{"rope_base": 10000.0, "bias": "none", "init_std_qkv": 0.02}
MLP neurons of a small language model. Each row is named by its layer, matrix (gate and up: input weights; down: output weights) and neuron, and shows model dimensions 224-319. Each number is 128 + 24 x the weight over its row's rms, rounded and kept within 0 to 255. Numbers have three digits each. A neuron's up and down rows have the sign that makes its largest values positive.
After each neuron's rows, "fires in" lists the words (lower case) most often at its 100 highest values on Wikipedia text that the model never trained on; "fires on" lists the tokens most often at its 100 highest values on Wikipedia text that the model never trained on.

L2.gate308:176114116135085091144114140168109157142180126106136110127141136130176139102118133140107162131124144137085108113109139148150119111117111141143125171149125117085127107106152073129117105128120067140121154180148176097154150139121169118132155145122085136129128136166101195122119126148115127118
L2.up308:181096112155087111151132115149130150155177127108160099140148130139148141094109134136125139116120138160101103096112138125159114135120124105142153146156150093086137098108131106138094148102115093142157165178138161136135171146151165113134111150107091133122129123169081180123120112137108144107
L2.down308:126131108125090157145137166121144124150131164099190128170137101178084112135145086090111139109147146119121142149163127138208121122142106123122139145160156148108138121097173119101109144076105132153114153132130113076175094157157121098128129126192119136090118147136119168106092122122152124119
fires in: "been", "being", "be", "were"
fires on: " be", " been", " being", "ly", " were"

L10.gate436:153091136143112090131147161131092158134131113098135143162113168101135102125109132159092098166191136154099141146099142130123184145111128129150118135099146139140121130175114066136138139117133116093094100148116134148107117124097100119116161118120084167090122112115140095133106142133168140131
L10.up436:110138160124118123187149087148127136147162129089108089149144140124125121088114121116108111140163120161137114128098127138135156154139074126201122165095160120073132122088133126166141115151103138125126152133109128097092141152146119083137161151125162161098093119160101122095137173138178103152
L10.down436:117129130080166108145201123144083126124152118126174097124142134113107108114089120128076166127186165174108101150159130126149113142140126113108102129149147100104099115156143122162122107163095142124104125112120142098114162125126102122124122130141109110122157130146129086086162146082138138151
fires in: "was", "were", "been", "be", "first", "newly"
fires on: " was", " were", " be", " been", " first", "ly"

L6.gate997:151100134117137118121141117104154134154149133132128188126165143104079140079083130125120142142157133098147101127130144166143153144150153129131121168091133167102113126144141182160109135129126153119121126154138052123163108143147170093125147134130133129151133165087110137137108122149111109150
L6.up997:115132128122149116088113140151100149120146123146096103129171082103170074094087159133112133129181154192103124132098135129111131111125180146169085159149127144127087143159147132158130088122145115125083113156110108154140121109075123121120126136129126090075133114127110193136116153107141170141
L6.down997:076146123138131133155111132155089119143153114123126128110117139138164104164134115163135103114174096136117117157118123126167128135131173104134118131114110116116103134113125176136132129144103143159109148119106126106097135122102137113173110130148137143137105193092139124133133136147096129106
fires in: "under", "took", "take", "takes"
fires on: " under", " took", "ake", "er"

L9.gate79:171114189174111147100135126101140137125112150122165159175192142146106122146148124153121115144134160137137174072135110142109110170126100140139132113151149171128161127115146110146146103129137125160135144111138111112100108138148106146168133113157141158111125134173142086145122092147119158157
L9.up79:123106112145113118145102121111115098081107073170133156116155151127121150098133113099153122146132158130128113102139103138130150150138136130141103119120129152131078129121112132120090135164106075118095134138134086080107137159141137157117181151118155168099119096170112078125085119107084120125
L9.down79:069114156167142099149132133147095117113104138175153120151146146154139105103092124138145105133155135114082116111093109171120174133136143134161143159099069138081150128123139109176153123134092136107104134181119112113083132138111129131111115128089115189092130108083113135174115128103099108108
fires in: "in", "and", "s", "incumbent"
fires on: "In", " In", " in", " and", "ing", "'s"

L5.gate655:139121145126120121102114156195133118151075159110161134073124165089150102158085175111120118167116126138124128137154156124120118104139158114161145144121123134127106171146115176128116161203135119137131183116136098091106074157119116130106135144114088132101193171110121163168116110098169122155
L5.up655:105131159130134093087137146094102133144133116124160087154143133108084123118141140136094136153139124143131121141125133143137113141140144103125136142152162189124156142141142152124112095157141152144164141151145121097115087166158168110121152148075110151127157103094109133124134101139101150135
L5.down655:155125132126142147150151126168166093178119148105143134122135153103134092093129107131116129138111101054111137157117135147131137141148151106125226167147151127142077106135166119150113154167092127100147079127114113090118094112093135114125115144147122145115125142087145129140119110122115137160
fires in: "took", "take", "based", "submission", "building"
fires on: " took", "ission", "ake", " based", "ument", " building"

L2.gate493:105159084170131156115132148152108117104159073129121145153136115153141171167142152156106093067148126099084135139112152121129165123124121101125109108093163081111103100121146158168113139131165113124155096142122100097133108106172169114183181121120171111167112121109153133132119151142149133133
L2.up493:162103064170093147117169135103100123118116056126157135195105163163157154156139137134118121112133117125133124120096125134132144127097113109102118107080161078125122121098126185137130162123162143155118083155091146092114130094176131098150149141129141107174083096111117137123122097120140172135
L2.down493:111128078139133090119096109093129133094119063118152116136103101149135162147122105128140151097140103108112098139109148134140142108097141129176116123112159137132133136100155180150124154124131108130109105154125119098148160112131129152140153121094154107128115133109093153122152128158111121112
fires in: "church", "north", "west", "east", "iii", "south"
fires on: " Church", " North", " East", " West", " II"

L5.gate856:156162124148089143148173101127097109096151140150136080127161149137147112134102145147127104146119124106136128141100065094096171126138135141144119104154117137123126095172155114136167153108131125101126144162111145110145159093122145156132156089120091122137123135139165132100125127105114075157
L5.up856:134173119089097095141151153162106122150142105121137105110141121158107140089141144123162121130153088156121167101072139100069094109141100148131127132064104123118091117140150134087140125112159142139082126130158110119183135122081146112128111126131159113132073152113109166117095085126108113109
L5.down856:133128115103122115088125124139128111161130162098119137155118138133122152128165114174128128170167111134167091130163121137125103160152143092159156142097091147098139130105106155092127184156138105135199150105104173148109114129114109177139121156111140154150146155123143137148094144116141192110
fires in: "party", "its", "league", "conference", "votes", "label"
fires on: " its", " Party", " League", "y", "ference", "otes"

L9.gate509:156086151144139116125118168123103166140129116123117133127139181146135111142180115146180121109136122061097154116134123138145104143172119159169118175098123176113106151096107132107137119142146155143196124143148150112129100151127146144126132099126133134098112090151102102146176110136108176115
L9.up509:094106134149107119080125153096150154119136176142092102111136168149123105158130131152149175122159143128174143128105122090116113115115104118130153110116119084144107135148131106145132130117172088130105101136136136137112121145172128155138147111125150140147081108101108107112132135120110153145
L9.down509:125131137128150113145092089148163127136130113161193130115123151161094131143140161133174124134098134159163102110114133141144126144123098087128112082094145174099137148117119126137129102131130118145153097098106137131090166129161122123125119135186119130113131116157114157136103147128157068140
fires in: "of", "in", "among", "to", "and", "than"
fires on: " of", "ong", "In", " and", " to", " than"

L2.gate434:071135125110107126096087126149106140142155135116136152120100147135180152177144147146134174118134155112128148098137132131091130120142118124148111120112125140162110130144133085138105117127152163130140124138142124125124152161090131096137147091142128134115114103131122181125138140074124157100
L2.up434:086136106082130134121114126173124135128154130096202153129131160127111145117156134153136137118112143095117129092139140167142137144104087142131125168070097125139122146136107094141130134146129137102094107152140107106116150166092158107145143143164119144102070093170141166103101164069136192130
L2.down434:082143142144137142164136163101116132115152133114103131098123124133161166117116116105135139116148109128105128153127144110099116164144107111130149154116089147158131119176149139108130130171148161077158144101114158178114134069078116129164152114114121152150157169106147164111094128134127138106
fires in: "its", "itself"
fires on: " its", "as", "us", "ts"

L4.gate1018:128126129117092118139130114104106175123108151127114120144115134114158122124152132105130128117133126125126144105132104114156116095154093161157135163142123166135132128132156070144138144123152104115156158145125183116106124115151125160112144166099099122082085166107135159183123142136151118103
L4.up1018:111116144122132134092114153133087151117121155152153064172093122097127119139102139068148160118160095153112128116132104141109121159145172126145136110117139141127116119143126120115126145146140126114172125109178148100146147123138154124142132144128130128137153111111145128151089190106089110124
L4.down1018:135075102141102109168138144131151112115142096134125118155114143134098093150107079102137132106149132169105123143113135155103077125158101111123155135149175169134145135121139100125118140113108111117107099133123149087142150096155142128095184152056136123112130116130122124135125152095141130139
fires in: "main", "final", "manager", "management", "finals"
fires on: "ag", " final", "ain", " main", "inal", " stat"

L2.gate633:168122146139104160106092123131136121130164101090128123118130129127108199130144119097138125156091118152127127131121138124127084113112125141129130110133083166128113177150171148138135126137131095145080117121124143103126180146126144122136136126134098185155125182175154160138138114136169113125
L2.up633:095129131109139119107163138101151112092103193152123149119121125148147143141125121089096102181126095160169150130143131119136120133108116132118093097135114096149144164139122130138136149144180113159092084202151088116101082109127104090088140129149107103131143147159120099117101171092147139152
L2.down633:163092130155131110163111115116119169164117113127148150124145121126116140128107161135130136154120151147108147111129147142127111135129078160163101159128115128118161110148133129157144160157131093126161116103103165153105090145100115127110123111130155120142120140142126123109129142146143084136
fires in: "named", "still", "star", "species", "called"
fires on: " named", "ar", "ill", "ies", "ake", " called"

L2.gate105:094123130193148125123131146099129101121117178148129130135125102120107142182130126156084144146110096152102146123126134134154107100133097085150136115127122151148115115081088162122157161143129119149169130147122145133150151184092129107190122101107112099135142113161131137136192154082113156142
L2.up105:113132138194148109135112114111131077130112151139128151145150086135098131147147117142092136105152113133100134148128138122115083118133113082145128120135156140135112102071070158114151146139150162119158139137104126134147137150072162124200154091105138112138125108178123119118168158098118136152
L2.down105:099123111173121123128154178121125071150130164122102110148112082099111148139144118135133151118124109132123157129124120116125074137133117083156142149142136188143136108101072124180192149142098102137187140146120127120116161161121124123148125114140148121106083136151140122124198136113135145116
fires in: "years", "year", "day", "months", "month", "period"
fires on: " years", " year", "th", " day", "eek", " period"

L6.gate931:172119161118097102125111129138117137135102079095156125075125133107117152137110154131130181101135163061102091126117094149108144133105161140126173131142115136082145117115096102103135144129138123084139147112138123129132117119121124072138146119112143112124147159104114148121139122094135163144
L6.up931:111151140176090081125121077138096159104158082108135160100137117109160130150123124177076109130101162131150125123158128129148150125119110117097127109130112152154118101094141137099130147119122164150137123152158158146116128128186121088144129105167134135128125092132138146169120152126163094113
L6.down931:124174139135096113162149085148134117113088109108202139147120138111126117176153103114098128157101153132121146102079115143114157144144134139123125129143101129120155098116118144095128176147093136124095161125131105139133106168104145102141111092104152140139155123127130126098106134150144112127
fires in: "total", "turnout", "hold", "initial", "current", "points"
fires on: "ial", " Total", "out", "old", "urn", "ent"

L2.gate676:126106132111127082119088118123126167117136165126118101123108144157135114156117132107138110107123123133093116097117119125107131112074128113129069115114129127084136145113138154132148157113153101102142110149093139101140096144161141112132173135149127107148091131137169134110095181110135114104
L2.up676:144098109132181131105107094106115149140120109124150118136144141150131108150134137139123115095149153118109106090104131140110099155101147132105105125077119134146151134113129111134157158124142098136130113111111153119155115140173122106115156087129141137172102123138152123099113145125120114152
L2.down676:115111118153084115109095099094131143112161092117138160199093125126132159190083128132146145092123162122165110123143125128120135141144131121136150152095134171121140122105152138074141155111092101099102121133136159101157117132124140150154124128135137142073110137150136123128134131120116159092
fires in: "final", "votes", "eventually", "finals", "successful", "event"
fires on: "inal", " final", " success", "otes", " event"

L4.gate80:130130137104159103106109119105098126092141122142141133102131103172116158142095106098159133122145130167126138112140114128125177102121154134128121125118143118138105121129088086115148120091140109157131100115115099103096102100122135123117126071080127126089141143167148140132113155080113108092
L4.up80:141091135141139129100139072183125125120119104120138116085161086155138130135099157099142087131174162111120116116089150146124167143118140094125141095069156110164136127094107100140147132075125129155156134090141139072140138145136137107126112171110101147142095185099133138158084115127112147087
L4.down80:112144087140126115098128087169127147150148157094141160124123104104108151152113130112153123098115138151124110120117145132113145097151109108093145103114133110130096160135121137156146169138124151179108123090153135075150132120168112115166119127134097123173098142107121176174095123126141125102
fires in: "between", "both", "concert"
fires on: " between", " both", " conc", "oth", "fl", "ween"

L9.gate304:116122102138119128145082113128123101131134152112095090132093140152154140145068152117113123137101122186129161099116131093121142169176188118123084098124143120152096104103131154145141150111125107137114145141119095203167143078145131109099132087118074100149148124104160096115123107135103136145
L9.up304:137081140073108087146135159131124162104108117144129138138124130105106079153143117159136110136143186127107088152075157085133138116126148142078119142135106132102171104126155114141164145125115118156119136127157138144126145142126109112047109093148122095158109136138157116088140155097137167112
L9.down304:123099150092089186120121144098125142115098087142134137163147127099094125133127093121156125081133170112133108135158091121129181134143131099125121151099126101085146119131116149114107148105108099132162127131138124120128133119128119113067132095139092127125141127123140175129131086149148106090
fires in: "which", "and", "where", "when", "that", "before"
fires on: " and", " which", " where", " when", " that", " before"

L9.gate975:150153149128128100132129123172091133159144132147112129071150156112130122124083107135101130107132070148128104101118113097134105157155120174132098106115107168136138144137101111137117160121069138136158159151170153151147105102149135172128114092097123122171137137113164061159092142133110140124
L9.up975:113137098111104092133132135134106114184125157114120119168140123118118100085114152191134105120143148128161116072139123116154100150139169129105130084134071131153116094125117177135153118175116127135112151093132098186120112161090150110169190134140142084122134129147140089108163114108171124129
L9.down975:129126145082142116136144154162148177144141126120156157162159117148141112154147118123116126096158150145137152140149124133114130082159135120163147148151162116107159097093116123109102119136136123147114133102098113114112111170128102114107082119113090202131108146139153149107113134128119139106
fires in: "and", "who", "which", "was", "or"
fires on: " and", " who", " which", " was", "ly"